config.toml
n_layer = 16
d_model = 512
n_head = 8
n_kv_head = 8
head_dim = 64
d_mlp = 2048
vocab_size = 42661
activation = "gelu"
norm = "layernorm"
norm_place = "pre"
norm_eps = 1e-05
positions = "rope"
rope_base = 10000.0
rope_fraction = 0.25
qk_norm = false
attn_scale = 0.125
bias = "all"
tie_embeddings = false
parallel_block = false
init = "normal"
init_std_qkv = 0.0297
init_std_o = 0.0
init_std_up = 0.0297
init_std_down = 0.0
optimizer = "cautious_adamw"
lr = 0.000575
lr_mult_up = 0.817
beta1 = 0.95
beta2 = 0.99
lr_head = 0.00869
grad_clip = 1.0
warmup_steps = 382
schedule = "wsd"
decay_fraction = 1.0
decay_shape = "pow"
final_lr_fraction = 0.0
batch_tokens = [131072, 262144, 524288]
seq_len = 512
doc_mask = false
train_tokens = 1195000000
steps = 4432
dataset = "wikipedia_en"
MLP neurons of a small language model. Each row is named by its layer, matrix (up: input weights; down: output weights) and neuron, and shows model dimensions 176-271. Each number is 128 + 32 x the weight over its row's rms, rounded and kept within 0 to 255.
Before each neuron's rows, "raises" lists the tokens whose logits its output raises most directly, leaving later layers aside.

raises: ".\n\n", ".\n", ".", ".\"\n\n", ".;"
L10.up1748 [142 152 121 193 132 147 181 147 128 180 127 117 129 161 130 107 145 196 154 155 135 124 114 167 125 143 119  77 149 163 195  89 133  83 190  94 135 130  93 162 145 123 109 129 164 117 129  34 144  94  99  72  98  91 128 163 144 179  91 151 136  67 148 163 214 145 129 120 172 164 134 116 163 109 139 157  67 144 164 150 179 116  94 142 129 121 103 121 113 105 134  56 130  77 119 158]
L10.down1748 [140 123 108  80  93  85  56 160 134 145 140 114 119 132 112 133  99  88 137 110 120 135 113  91 137 119 176 170  92  97  98 179 126 144 106 152 111 113 159  96 106 152 152 122  61 123 119 166 134 176 184 129 173 122 173 109  94 100 150 133 137 142 124  94  79 113 169 132 152  87 165 114  52 107 141 129 168 113  93 114 121 144 157 142 179 112 130 106 124 142 109 183 122 220 154 138]

raises: " in", " at", " where", " during", " they"
L10.up1925 [154 139 143 140 112 183 130  81  97 134 167 109 122 108 185 128 134 124  53 188 101 162  91 114  21 138 196 102 171  83  87 140 107 118  78 126 102 143 199 158 125 147  97 143  81 166 181 146 102  67 161 128 119  91 109 130 150 125 208 129 154 119 140 171 211  96  93  87 129  94 129 120  93 122 152 171  90  87 123 117 145 136 133 178 172 147 106 149 182 173 181 152  97  77 143 107]
L10.down1925 [150  78 133 105 123 112 180  99 186 146 151 174 153 132  70  87 141 111 184  65  92 122 106 102 146 121 123 147 161 128 131 122 128 227  78  81 166 128  73 128 114  79 135 119 113  90  73 111 136 156 161 164  65 172 132 184  91 107 114  87 123 163 100 100  72 122 134 147 136 142 101 182 116 167 120 135  84 122 129  99  92 131 114 172 136 164 131  74 131 156 153 136 101 145 128 156]

raises: " until", " enough", " because", " but", " before"
L10.up1619 [118 124 187  85  85 114 143 165  96 141 152 133 105 147 140  90 167 145 117  93  97 134 185 142  82 120 141  92 120  96 144  70 132 109 229 123 116  62 202 172 123  61  81 176 113 108 124 121 142 148 128 126 154 122 135 164  98 164 135 131 151 115 116 128 129 153 100 156 155  41 170 143 131  99 204 233 141 127 173 118 128 118  96 142 122 181  97 139 170 146 141 129 141  86 117  98]
L10.down1619 [145 171 109 146 191  90  73 119 172 108 104  54 128 118 153 126 124  72 157 102 129 130 115 179 164 111  76 130  67 149 116 148  94 125 105 146 145 137 102  98  62  70 128 147 106  93 151 168 181 103 162 141 127 144 137 148 102 132 206 153 124 150 147 136  82  82 131 180 148  98 111   0  75 141  80 141 153 132 133 119 182 150 166 145 116 148 138 105 109 166 158 201 120 199 109 118]

raises: " September", " June", " February", " October", " January"
L10.up422 [116 114 180 138 100 157  89  75 130 124 103 164 155 129 138 117 134  94 172 187 163 122  32  92 119 177 174 162 128 136 130 121 116 132 148 169 114 143 109 201  80  81  68 117 101  71 113 157  88  63 132 138 154 168 189 155 118  70 159 101 145   0 106  99 191 192 149 113 112  44 154 130  94  77 178 195  88 100  74 139 143  71 120 144 102 139 148  99 101 157 172 119  87 124  76 121]
L10.down422 [ 96 155 100 100 166 146 110 179 153  77 125 153 154 128 126 180  65 163 101 129 145 112 200 162 126 115 103  73 124  70 186 122 105 129 125 129  74 106 140 101 175 116 112  81 120 106 112 133 101 159 129 111  94 108 126 124 129 125 102 123 118 163  97 202 147 144 160 122  86 124 163 143 149 155 116  96 134 161 125 185  84 130 116 148 115 135 102 134 136 130  73 163 134  97  96 154]

raises: " him", " it", " them", " their", " her"
L10.up157 [130 124 106 121 101  84 132 150 188 112 121 114  62 173 121 114 145 176 136 149 118  64  81 151 148 104 130 149 133 136 107 117 129 133 129 145  45 109 168 151  69 152 111 149 131 130 121  85 109  72 178  99 126 153 143 176 171 161 177 148  41 118 173  61 114  88 150 117 175 135 162 164  87 115 141 172  79 128 148 164 118 139  93  74 175 155 126 134 117 100 140  85 150  54 139 100]
L10.down157 [114 130 157 113 216 131 145  75  99 152  88 116  95 100 142  68  87 129 128 139 121 106  74 161 121 132 140 118 130 133 111 111 115  72 144 146 113 130 120 140 102 121 120 109 121 126 142 155 136  98 159 149 161 165 188 126 119  82 135 169  62 144 147  95 107 110 145 141 138 145  73  87 112 111 148 112  89  91  47 104 120  70 127 120 155 156 140  76  88 145 137 144 185 139  58 159]

raises: ".\n\n", ".\n", " which", " whom", "."
L10.up350 [111 131 142 151 189 187 158 152  95 134 113 195  86 135 156  66 117 204 122 120  84  76 160 130 150 147  80 115 143 180 123  75 104 100 206 117 123 105  79 197 144 127 158  84 137 134 137 121 144  96  74 104  88  85 105  81 101 143 142 144 112 112 136 143 179 118  93  83 155 129 104 134 160 151  84 117  97 107 151 116 150  45 155 120  93 122 142 135 171  78 196 125 107  46 148  99]
L10.down350 [141 128 126 126  66  63  56 171 152 136 133  88 146 153 119 178 123  82 132 117 167 120 126 124  97 150 151 152  79  46 148 198 129 132  92 143 129 152 165 123 162 160 159 179 126 106 142 151 108 122 134 135 119 152 159 128 135  98 133  75  98 152 139 131 132 120  99 190 179 102 172 120 110 113 137 142 152 142  71 147 118 218 104 150 184 160 105 188 124 191 117 134 158 183 115 177]

raises: " the", " its", " it", " a", " their"
L10.up443 [147 167 153  71  74 163 110  71 181 120 125 127 121 101 198  96 126 112  73 156 114 186 160  45 103 116 130  53  95 139 144 147  84 178 147 161 101 168 103 161 136 141  94 121 108 169 163 126 128 164 121 179 102 111  97 151 136 167 131  99 122 131 155  99  93 161  76  98 115 132 135  88 144 117  75 135 184 148 160 160 162 197 107  51 195  29 102 121  82 103  65 113 123  95 125 111]
L10.down443 [122  93 149 185 185 155 119 239 136 112 139 142  83 147  90 109 136 117 122 125 164 106 113 158 125 135 124 157 175 118 165  96 139 102 177 123 163 150 137 117 125 123 145  60 112 109 159 118 109 102 127  80 125 165 106 151 158  72 168 183  77 167 126 144 149 136 151  88 154 115 188 136  85 114 112 173 109 118  85 151 104 138 115 181  67 173 108 119 131  73 111 100  59 157  76 177]

raises: "s", "ing", "able", "ation", "ance"
L10.up956 [ 94 132 146 104  96 155 150 122 140 139 184 158 134 106 131 111 104 131 114 105 110  77 106 136 120 131 156 133 114 169 130  74 132 190 166 149 142 199 155  88  74  95 104 128 140 164 124 158 136  97  94 106 177 114 163 170 116 130 101  27 149  58 143 147  98  92 124 154  63 128  97 141 125 124  68  87 128 114 143 136 160 112 145 110 180 144 131 104 117 140 141 100 128  32 130  88]
L10.down956 [160 110  71 119 111 133 146  38 168  71 119  75  94 127 140 125 119 119 103  99 100 108 188  88 146 145 152  88 130 126  96 163  94 142  82 141 152 133 136 120  94 129 134 159 133 171 157 154 167 140  74 158 147 184 124 132 129 100  92 114 130 155 148 118 149 100 142 102  68 108 142 209 149 121 165  65 180 108 181  66 156 142 104 124 125  98 106 119 108 134 149 130  97 143 115  93]

raises: " and", " the", " a", " one", " "
L10.up1732 [135 151 134 182 133 136 108 174 127 109 101 127 130 128  62 134 156  98  94 107 111 116 120 146 145 137 135 204 154 172 155  96 101 131 108 139 111 108 114 193 164 167 105 106 113 143 123 123  77  84 157 142 104 134 124 133 142  99 151 137 116  71 135 115 169 120 169 110 149 143 132 109 144  81 132 150  60 123  91 108  96 172 119 137  72 129 140 122 117 103 128 144 102 124 123 111]
L10.down1732 [107 104 143  90 148 140 105 174  82 174 100 133 127 112 145 131 132 118 137 130 142 145 147  95 143 145 104 133 147  92 142 104 163 105 164 166 169 118 161  91 107 157 139 152 123  78 112 121 124 176 164 159 102 150 129 134 105  82 148 133 102 120  98 161 140  84 117 158 169 151  85 167 117 164  71 134 112 166 136  53 169 104 158 178 148 158  94 121 151 128 150  97  88 156  81 136]

raises: " an", " something", " this", " a", " any"
L10.up1262 [101 121 180 159 100 126 162 141 124 136 154 133  78 164 151 135 139 147  82 105 166  65  72  89  79 163 239 139 144 151  73  81 189 124 144 124 108 128 142 133  87 158 105 153 142 162 153  82 102  98 120 158 105 109 101 115  82 128 185  92 111 154 111 103 177 110  79 148 141 103 132 110 118  92 144 158 110  81 109 173  96 122 178 165 134 106 163  82  92  97  96 120  97 127 126 106]
L10.down1262 [ 52  98 174 108 101  62 139 211 150 137  78  78 119 120 123 138 124 181 128 128 121 128 129 157 185 132 136 174 130  78 117 145 136  71 156 145 174 128 142 137 101 164 178  94  95 113 142 173 155 148 144 162 125 138 158 143 150  79 106 176 101 179 110  99 103 139  97  99 153 123 111 173 126 138 141 157 114  96  87 107 108 135 136 215  96 114 182 153 130 142 126  98 143 167  91 145]

raises: " ", " July", " January", " April", " sixty"
L10.up195 [ 89 164 215 152 142  83 107 110 100 129 121 166 121 130 181 106  74 168 103 122  95  64 106 142 139 116 123 152 155 152 121 141 124 138 178  97 133 114 153 183 121  69 147 120 165 107 159 130  95 100 146 150  61  72  70  80 180 162 147 208 160 138  88 172 148 194 154 162 150 132 158 132 201 156 126 167  51  72 133 167  97 120 178 149 121 156 161 112 147 164 128 108 104  75 106 104]
L10.down195 [150 120 118 127 126 131 206 105 107 151 120 127 184  89 137 107 110 215  87 155 172 184 203 157 164  59 135  78  95  92 143 142 111 145  99  95 105  98 145 119 141 132 146 127 171 116  76 135 149 163 145 159  75 132 114 109 121  70 125 130 102 157 102 195 113  71  59  98 117 159  70 144 104 218 126 130 171 131  91 135 114 125 181 148 115 122 156 147 165  94  78 148 109 142   0 169]

raises: "\n", ".\n", ".\n\n", "\n\n", "."
L10.up225 [138  83  91  88 168 109  78  86 122 111 123 128 108 115 145 116 135 206 114 149  27 149 133 117 150  91  80 142  76 148 157  82 119 111 109 144 159  59 118 108 156 112 181  82 150 114 131 157 109 124 148  98 155 119 129 155  89 183  78 123 166 113 155 149 120 148  71 163 127 140 117 106 122  85 116 116 105 142 175 146 152 127 126  80 115 125  77 118 128  99 166  67 145 162  95  91]
L10.down225 [117  88 108 125  99 143 117 193 140 127 146  78 151 115 164 105 137 119 144  68 205 139 110 119 107 131 115 110 175 113 122 102 124 166  77 124  69 113 109 156 118 150 103 146 123 117 164 102 105 180 195 114  79 110 113 124 153 144 115 131 117 158 104 109 128 127  92  78 148 125 178 142 118 110 145 139 136 138 135 152  85 140  73 161 157 151 163 163 128 118  89 130 141 123 153 149]

raises: " and", " which", " he", " of", " or"
L11.up1761 [ 86 122 173 120 174 153 158 175 143 159  79 149 102  87 142 159 113 148  75  91 130 136 141 136 177 130 117 110 134 163 155 142 159 108  98 162 112 119 138 170 105 131  95 126 107 142 182 148 155 122 189 181 151 102 188 106 107  89 104 122  85 121 158 129 109 162 173 129  88 130 174 112  68 129 137 139 100 145 160 107 123 114  99 162 139 140  57  84 102 133 135 112 162 131 144 111]
L11.down1761 [163  91 138 146  59 130 128 163 121 122 161 148 140 137 180 135 162 137 181 114 115 145 133  96 138 129 115 176 145 123 127  68 140 135 190 110  84 164 167  95  69 118 176 137 107 111  63 100 160 151 132 135  93 174  98 169 135 107 117 122 136 121 131 178 163 153 165 142 174  72 149 119 118 148  72  87 163 115 103 175 143 174 166 168 171 189  93 158 167 167 129  96 118 127 130 119]

raises: " its", " it", " the", " this", " these"
L10.up470 [121  83 116 129 129 160 119  89 129 130 107 136 144 139 119 106 119 116 106  77 137  87 104 134 157 180 103 133 155 132  91 138  85 134 123 150 172 138 114 164 122 151 102 120 163 140 181 112  92 170 172 179 112 103  78 136 139 119 127 101 137 155  89  78 149  69 136 149 126  75 129  85  36 140 133 128 121 103 119 120 105 113 152 131 156 119 152  78 126 143 164  92 106  68 102 131]
L10.down470 [ 92 143 113 125 171 157 120  66 116  96 161 103 117 122 137 141 149  59 125 149  68 129 104  96 133  86 134 132 115 104 110 149 174 122 163 128 177 112 100  93 148  94 140 102 113 141 111  81 168 151 168 113 171 128  92 182 158  99 130 154 145 193 104  98 132 168 109  97  96 134 108 152 106  93  60  94  93 139 108 118 105 150 105 141 146 184 163  82  61 140 119 102 152 125  73 117]

raises: " sets", "its", "ises", "orts", "isons"
L11.up1905 [153 122 177  51 158 121 160 106 222 131 126  91  63 109 195 147 128 132  72 145  98  77 114 101 140 186 171 127 161 162 117  92 169 194 161 150 186 132 131 162 144 151 159 137 118 131 112  95 158 139 170 190 100 137 136  99 143 182 156  66  99 110 111  71 137 120 129  84  93 130  74 115 132 137 135 143 126 131  99 111 123  59 159  65  84 170 163 115 113 136 198 192 119 118 171 134]
L11.down1905 [122 147 133  41 158 143 122 137 116 168 155  80  83 161 158 144  95 171  73  88 117  83 180 139 124 160 174  64 178 104 111 143 112 114 139  86 179 105  56 158  94 105 172  97 131 131 131 127 137 124 151  81 136 115 105 132 101  69 170 108 102  81 124 157  96 102 183 156 160 169 155 151 162 155 107 112 136 176 103  75 116 169 132 153 144 163 152 168 172 133 195 120 158 130 136 177]

raises: " he", " she", " married", " lived", " died"
L11.up911 [126 124 125 201 111  87 141 126 119 151  69 118 150 169 144 129 120 194 146 166 136 131 129 152 163 122 175 152 113 159 127 170  89 160 165 211 120 171 123 168 157 133 148 190  78 177 154 160 129  85 181 110 137 147 174 156  94 100  95 145 121 177 124  79 231 129 136 136 116 158 137 125 103 101 119 184 122 161 113 158  96 163 194  78  99 156 146  65 108 113 163 121 128 110 152 143]
L11.down911 [111 127 129 131 137 147 174 158 142 131 150 168 116 139  56 144 174  85 151 157 126  74 138 106  85 105 145 119 163 173 102  80 183 187 157 125 144 133 104  94 116 118  59 125 184 134 128  99 144 169 167 190  80  73 110 130  98 188 172 153 129 133 128 151 101 138 102 129 148 141  94  85 113 119  75 183 103 101 110  87 127  61 140 111 139 126 154  51 130 141 141  92 135 126 100 123]

raises: " and", " in", " with", " from", " or"
L10.up723 [142 101 209 153 149 142  99 133 160  81  99 114  92  97  95 148 119 189 113 123 152  81 200 125 159 137 125 162 207 119  52  81 167 132 165 132 153 101 133 177 159 119 129 166 161  94 124 151 131 163 130 154 148 116 212 132  92 160 105  92 107 143  99  96 137 137 167 165 140 171 155 103 122 181 114 134  83 101 178 150 173 113 132 144 129 113 180  54 128 200 165 104 177  93  78 119]
L10.down723 [ 85 153 100  97  60 102 103 227 131 154 130 115 149 162 157 124 120 105 144  73 123  94 121  94 164 155 133 125 145 111 145  51  87  64 141 168 156 165 175 109  77 205 153  93 121 118 109 143 105 135 138 170  71 134 133 104 114  98 148 135 143 109 192 174 160  83  74 141 116  51 135 157 176 104  65 131 188 145 135 100  94 137  59 185 124  98  85 141 126 162 110 104 105 172 104 136]

raises: " another", " is", " are", " on", " the"
L11.up66 [126 141 131 147 128 134 123 131 140 115 137 116 120 140 125 160 116 169 121 134 117 128 137 128 150 170 144  84 143  95 157  55 181 138 137  75 144 145 133 110 149 117  82 101 115 147 123 160 150 135 194 147 124 184  97 129 125 185 108  96 201 118 108  59  83  96 132  56 117  81 183 147 143 158  67 145 131 149 166  98 123 104 110 167  79  90 124  33 135 104 125 132  79  58 136 117]
L11.down66 [ 87  83 119 139 159 175 172 205 109  87 161 148  81  90 154 125 163 118  91 136 155 112 102 109 130  76 159 139  59 138 107 132  79 181  96 119 139  79  65 112 140 116 170 131 106 108 175 115 137 140 189 153 150 108 138 100 179 125 108  97 126 129 147  92 118 108  96 122 141 102 102 119 146 145 192 126  70 117 199 176 163 124 136 127 113 154 103 147  88 130 180 113 103 135 124 141]

raises: " a", " another", " an", " this", " the"
L10.up1204 [100  32 166 128 150 132  89 107 133 132 123 118 156  46 119 124 118  81 113 146 139  77 166 158 161 122 155 168 146 139 149 104 211 102 102 153 103 134  67  84 150 143  91  75  65 160 144 110 147  57 124  93 167 157 102 160 100 167 140 133  89 149  76 172 128 107 113 111 146 138 157 121 176 128 116 142 124 134 108 158  76  85 175 112  88 143 124 127 111 107 167 131 144 154 120 117]
L10.down1204 [129 138 152 137 127  94 189 176  94 136 138  73  88 171 145 174 139 123 131  98 100 152 118 109  71 125 130 165 162 117 138 150 103 184 148 146  83 135 161 157 172  93  83 153  76 116 146  80  85 148 132 145  74  95 152 138 140  96 128 165 193 201 131  86 155 110 143 180 158  89 161 123  99 126 158 126 127 123 137  43 101 151 106 139 100 113 137  96 140 126 138 123 113 113  63  86]

raises: " its", " the", " their", " it", " a"
L11.up559 [138 103 110  81 150 164  65  93 139 156 129 175 112 116 153 137 143 166 123 115 129 102 123 137 146  94 145  85 153 140 186  96 162 178 141 161 112 109 135 139 122 115 107 173 125 115 154 103 113 115 105 153  94 155 123  97 115 111 209 150 156 121 148 101 167 126 159 180  98 157 168 132 120  91 134 123  96  88 142 131 123 102 117 131 101 176 184 151 106  82 163 159 144  97 120 126]
L11.down559 [166 133 157 148 126 120  95 146 110  59 156  71 137 117 118 110 161 117 100  58  84 143 106 107  95  93 144 163  87 116  82 103  74  93 105 117 124  96  96  56 149 129 184 136  44 109 129  79 137  98 127 141 152  82 174 162 188  94 163 143  75 110  43 107 179 141  64 106 180 103 167 137  86 166 181  85 148 139 100 124 149  83 108 136 131 115 126  93  87  93  36  94 120 173 145 104]

raises: " their", " its", " her", " his", " an"
L10.up384 [149 142 109 126 119 106 150 159 119  97 100 135 126  75 121 126  68 163 116 181 117 152  77 121 118  79 169 105 118  88 183  74 113 166 121 134 168  70 159 116 125 126 130 131 152 115 172 116 167 100 162  84  69 127 139 132 135 146 123 100 120 182 119 171 150  74 154 114 155 104 164 112 129 161 149 101 112 166 108 127 149 175 158  91 133 182 140 116 128 144 132  59 118  64 215 196]
L10.down384 [151 179  80 141 166 116  91  68  91  97  98 122 123 112 133 125 134 160 135 112 108  65  61 106  99 111 122 147 157  87 127 100 127 141 153 100 171 115 104 138 146  47 169 167 131 115 114 174 146 157 109 133 186  79 104 122 152 125 107 144  70 150 137  29 149 125 119 135 150 154  85 131 153 133 157 112 143 150 123 156  94 105 105 134 152 207 139 119 110 138 121 110 185 185  97 127]

raises: "\n", ":", ":\n", ":\n\n", " |"
L10.up1509 [ 98 140 172 119 100 118 129 140 160 121 126  89  85 128 150 108 125 172 122 137  97  91 139 101 155 161 149  33 121  90 139  63  71 102 139 123 150  86 129 164 134 127 156 109 120 176 128 161 115  59  75 113  88 107 139 168 107  70 172 123 110  86  81 191 153  87 136 136  90  85  88 119  78 130  86 171  99 172 135  89 177  70 141 127 153 152  94 125 199  92 192 123  93 137 147 134]
L10.down1509 [122 109  62 140 113 158 114 148  98  64 151 176 103 130 109  95 114 107 152 156 175 181 141  94  54  98 128 106 136 176 141 108 181 116  83 130 132 130 130 126 162 140 122 119 120 137 129 133 110 134 134 107 139 136  72 133 121 217 103 141 124 139  49  55 105 133 144 171  91  96 129 153 114 115 138 132 183 107 107 192 134 151 145 140 141  80 191  76 118 146 106 128 127 129 104 141]

raises: "loan", "ters", "pen", "ales", "ons"
L11.up786 [187 178 188 107 174 126 153 164  91 140 156 104 100 134 153 116 104 157 132 121 106 114 132 131 191 196 125 107 133  93  83  41 133 165 144 128 104 112 139 115 167 112 110 172 173 136 106  88 169 134 108 137 125 136 146 172  82 111 140 127 107 100  67 132 124  74 121  91 136  86 125 151 168 202 107 107 117 152 126 175 163  88 125  90 119 123 114 160  96 113 124 135 217 104  79 117]
L11.down786 [ 96 102 143  79 154  81 150 179 139 199 118  94 128 135 114  98  93 131 156 119  97 105 131 127 185 111 115 115 168 116 155 128 118 158 139 111  78  84 117 138  47 131 116 137 126 135 155  75 138 155 134 113 106 164 145 134 151 104 116 130 141  64 137 103 134  68 107 158 146 128 150 166 130 126 151 136 198 154 130 171 196 112 125 117 113 107 179 134 109 142 154  98  99 196 139 130]

raises: " a", " the", " an", "eth", " another"
L11.up1202 [215 121 107  98 130 161 117 106 130 135 143  67 139 175 176 119 137 121 103 134  99 118 124  80 123 130 141  76 137  88 113 149 153 169  94 117  95  88 128 126 120  88 121 124 114 162 120  66 136 154 164 118  94 128 159 130 122 139  90  92 155  85  94 172 140 150 151 125  73 154 156  92 134  99  78 125  95 144 165 146 148 142 130 139 153 159 138 128 111 142 105 107 137 139 126  83]
L11.down1202 [ 74  93 173  58 146 147 107  98 173 127 173 180 105 101  99 105 129 127 134 124 138 115 162 121 138 114  75 183 151 128 153  64 120  91 122 147 175 160 156 116 135 106 111  69 148 148 156 157 101 102 120  93 141  99 201 153 121 153  73 217 120 159 189 137  72 166 121 167 133 145 172 147 162 116 158 141 102  91  99 141 122 107 122 172 126 143 110 151 133 129 149 140 115 122 138 140]

raises: " January", " December", " August", " February", " September"
L10.up1525 [151 155 125 162 169  80  81 135 156 137 158 141  43 155 137  88 119 179  89 201  81  89  86  80 121 151 164 139 131 151 139  50 117 135 124 125 122 102 120 198 104  95 110 118  57  74 132 139  90 137 135 159 103 154 124 200 139 171  93  83 151  93 136 112 119 159 178 198 122 132 117 108 104  90 106 183 146 105 131 137 168 146 141  90 107 176 135 142 137 122 119 122 138 106 119 122]
L10.down1525 [141 104 120 117  77  93 179 159 125 159 126 119 175  80 126 107  87 136 169  70 119 116 152 132 136 124 132 114 165 136 127 110 110  76 164 130 164 106 145 109 164 123 179 146 120 132 140 143 145 135  95  77 118 125 121 111  67 113 112 166 183 179 122 129  90  94  99  77 152 147 175 151 115 142 107 125 161 195 105 157 151 158 116 101 113 147 170 125 138 155 104 121 136 146 102 188]

raises: " them", " the", " his", " these", " their"
L10.up1601 [134 147 117 100 157 171 130 180 152 110 192 123 144 106 133 100 131 170  66 109 169  97 171 137 143 162 148 100  75 190 145 153 123 167 139 132  84 158 126 134 185 110 131 181 148 110 175  97 113 120 127 101 104 128 168 100 125 165 168  70 150 137 141 140 125 140 122  66 185 120 171  94 117 117 146 159 120 166 140 158 154 119 184 148 140  79 164  95 170 122 165 147  95 111 178  70]
L10.down1601 [124  83 113 114 139 151 126 177 172 116 100 166 165 121 182 111  84 124 163 133 140  83  57 140 214  72 181 216 132 103  76 152 124 153 141 117  94 102 145 109  99 142 127  97 158 148 110 138 145 151 163 118 148  78 124 136 111  86 149 162 162 164  92 100 133  86 137  96 130  95  89 119 101 160 152 115 135 130 123 123 106 125 158 158 181 150 126 175  66 103 122  83 152 122 153  86]

raises: " of", " Of", " Year", " or", " the"
L11.up1683 [110 110 168 110 122  90 185 162 165 140 143 143 135 147 107 120 135 124 113 166  83 117 146 163 103 100 158  89  70 166 194 112 176 157 131  41 124 138 138  92 168 117 145 162  95 122 190 169  76 103  94 148 143 124 168 108 134 162  99 126 157 137 153 152  95 166 122 217 235 119 124 153 138  39 157 149 149 142 136 115 132 146 153  81 110  91 162 117 136 201 183 145  60 163 107  92]
L11.down1683 [107 185 121 173 103 122 156 147 125 104 146 143 158 136 156 172 122 150 145  66 115 205 167 158 145  67  58 163 153  87 142 130  63 158 159 119 189 141 115  99 100 146 115 133 123 129 120 125 125  74 145  86 101 116 155  96 113 104 119  37 124 142 105 161 154 113 152 131  87 137 123  97 138 159 100 183 106 137 127 160 102 147 132 163 150 116  86  85 174  80 113 109 116  72 128 132]

raises: " his", " her", " their", " the", ";"
L10.up1599 [109 140 111 160 147 141 111 140 150 105 212  63 113 115 160 109  87 132 109 160  79 121  88 162  93 124 130  94 143 159 142 137 170 128 122 150 123 166  87  74 183  55 138  98 126 106 143 155 133 128 149 170 171  78 147  85  90 135  90 142 158 120 151 148 111 100 153 142 183  99 158 180 119  91 136 157 159 117 141 164 194 159 146 106 147 119 160 145 147 100 130 140 130  94 143 119]
L10.down1599 [138 158 152 168 127 117 130 177 127 134 116 134 147 101 149 149 127 109 125 141 102 104 126 119  80 125 123 150 148 131  86 131 144 164 104 113 180  85 127 174 101  79 123  88 148 173 170 185 107  61 165 101  66 132 165 104 117  81  97 122 146 173 188 137 107 109  54 136 136 126 119  89  88 135 201 116 158  92 103 126 156 105 125 158 132  91 131 142  93 109 167 162  95 122  94 138]

raises: " the", " a", " some", " other", " their"
L11.up1641 [170 149 112 146 164 138  96 156 153 134 101 126 161 116 163  95  94 127  98 166 146 100 123 129 154 128 106  89  96 160 118 122  99 147 119 165  97  99 175 117 131 161 122 119  57 209 100 165 124 172 156 105 120 106 144 173 105 133 123 141 150  93  96 129 132 151 146 143  46 120 107 125  53 122 195  81 106 153  80 153 185  80 168 137 160 102 152 134 161 154  97  96 185  62 147 186]
L11.down1641 [120  87 163 118 152  90 128 206 118  94 123  65 125 123 119 134 208  83 201 111  92 128  89 147 124  76 120 169 163 138 162  44 155 150  84 173 190 130 102 171 155  87 141 138  97 134 188 106 133 119 105 136  91  80  94  94 139 119 152 184 102 192 135 100 116  93 164 118 155  99 171  81 112 147 146 173 136 144 106 104  68 104  95 166 117 121 180 115 135 201 120 119 101 124  91  87]

raises: " the", " ", " a", " The", " an"
L11.up748 [156 207 136 121 140 142 124 116 174  52 218  89 108 173 144 102 103 151 165  89 140 150  95 174 101 167 115 120 101 142 119 118 186 129  94 140  94 110 162 146 134 158 103 142 115 145 104 123 104 130 144 179 140 133 157 142  97  81 149 150 185 120  97  72 148 103 102 137 115  38 131 157 149  62 147 127  70 140 130 147 172  84 155  56 160  85 114 110 174 110 119 124 138 119 100  88]
L11.down748 [140 130 124 113 121  62 192 141 105 126 112 152 123 107  98 128 197  79  94 158 138 128 121 138 173 136 148 157  93 157 116 126  84  80 106  98 157 170 133 114 150 110 182 113  91 147 133 114 113 116  72 112 141 172 159 113 142 160 114 149 145 123 127 146 134 106 194 107 154  77 139  98 129 160 140  94 150 111 116 105 148 134  59 199 126 159 135 119 108  92 119 161  98 172 101 143]

raises: " ", " January", " July", " August", " September"
L11.up1941 [163 165 171 104 111 117 131 147 154 118  96 136 126 137 177  63 155 127 102 138 126  97 106 116 116 113 111 110 119 105 167 133 106 135 139 107 118 115 110 146 106 112 142 158 107 142 187  82 104 169 135 143 164  47  73 123 157 147  70 157 187 100 101  58 177 103 143 141 101 176 112 123 147  96  61 140 136  68 170 173 104 118  81  90  87 132  95 117 133 123 160 125  77 143 141  70]
L11.down1941 [104 117  92 182 151 125 146 110  63 106 145 169 106 146 136 168 129 151 145 115 125 172 166 159 122 110 125 106 117  86 141  90 141 123 118 115 194  87 126 170 137 137 169 104  93  78 122  95 166 141  99 128 115 117  71 152  85  88 174 125 162 171 165 149 130 179 104 104 152 180  71  58 109 162 141 135 102 162 120 110 120 164 132 132 102 124 110 102 136 115 144 154  98  95  81 123]

raises: " in", " on", " they", " he", " the"
L11.up1288 [191 144 132 175 144 149 174 142  96 132 165 184  72 168 152 145 118 128  84 173 147 114  92 104 166 150 133 132  96 123 115 158 140  73 145 125  73 157 168  59 182 114 108 185 123 134 121 158 147 105 174 188 117 145 157 170 148 172 102 111  65 141 203 131 167 149 162 139 145 127 142 152 158 142 146 176 129 177 116 157 103 117 157 147 137  85 151 122 127 141 146 145 206  68 121 111]
L11.down1288 [ 80 118 158 139  68 173 102 207 149 101 140  98 181 109 160  51 163  96 161 105 143 101  68 103  93 102 170 126 150  91 123 107  84 148 130 132 144 156 124 154  65 137 121  93  67  74 169  97 178 126 163 144 106 132  93  84 119  89 179  82 137 117  67 121 130 120 139  89 143 116 137 167  88 137 150 110 117  57 118 130  61 135 134 209  71 181 196 100  89 151 136 135 114 211 143 126]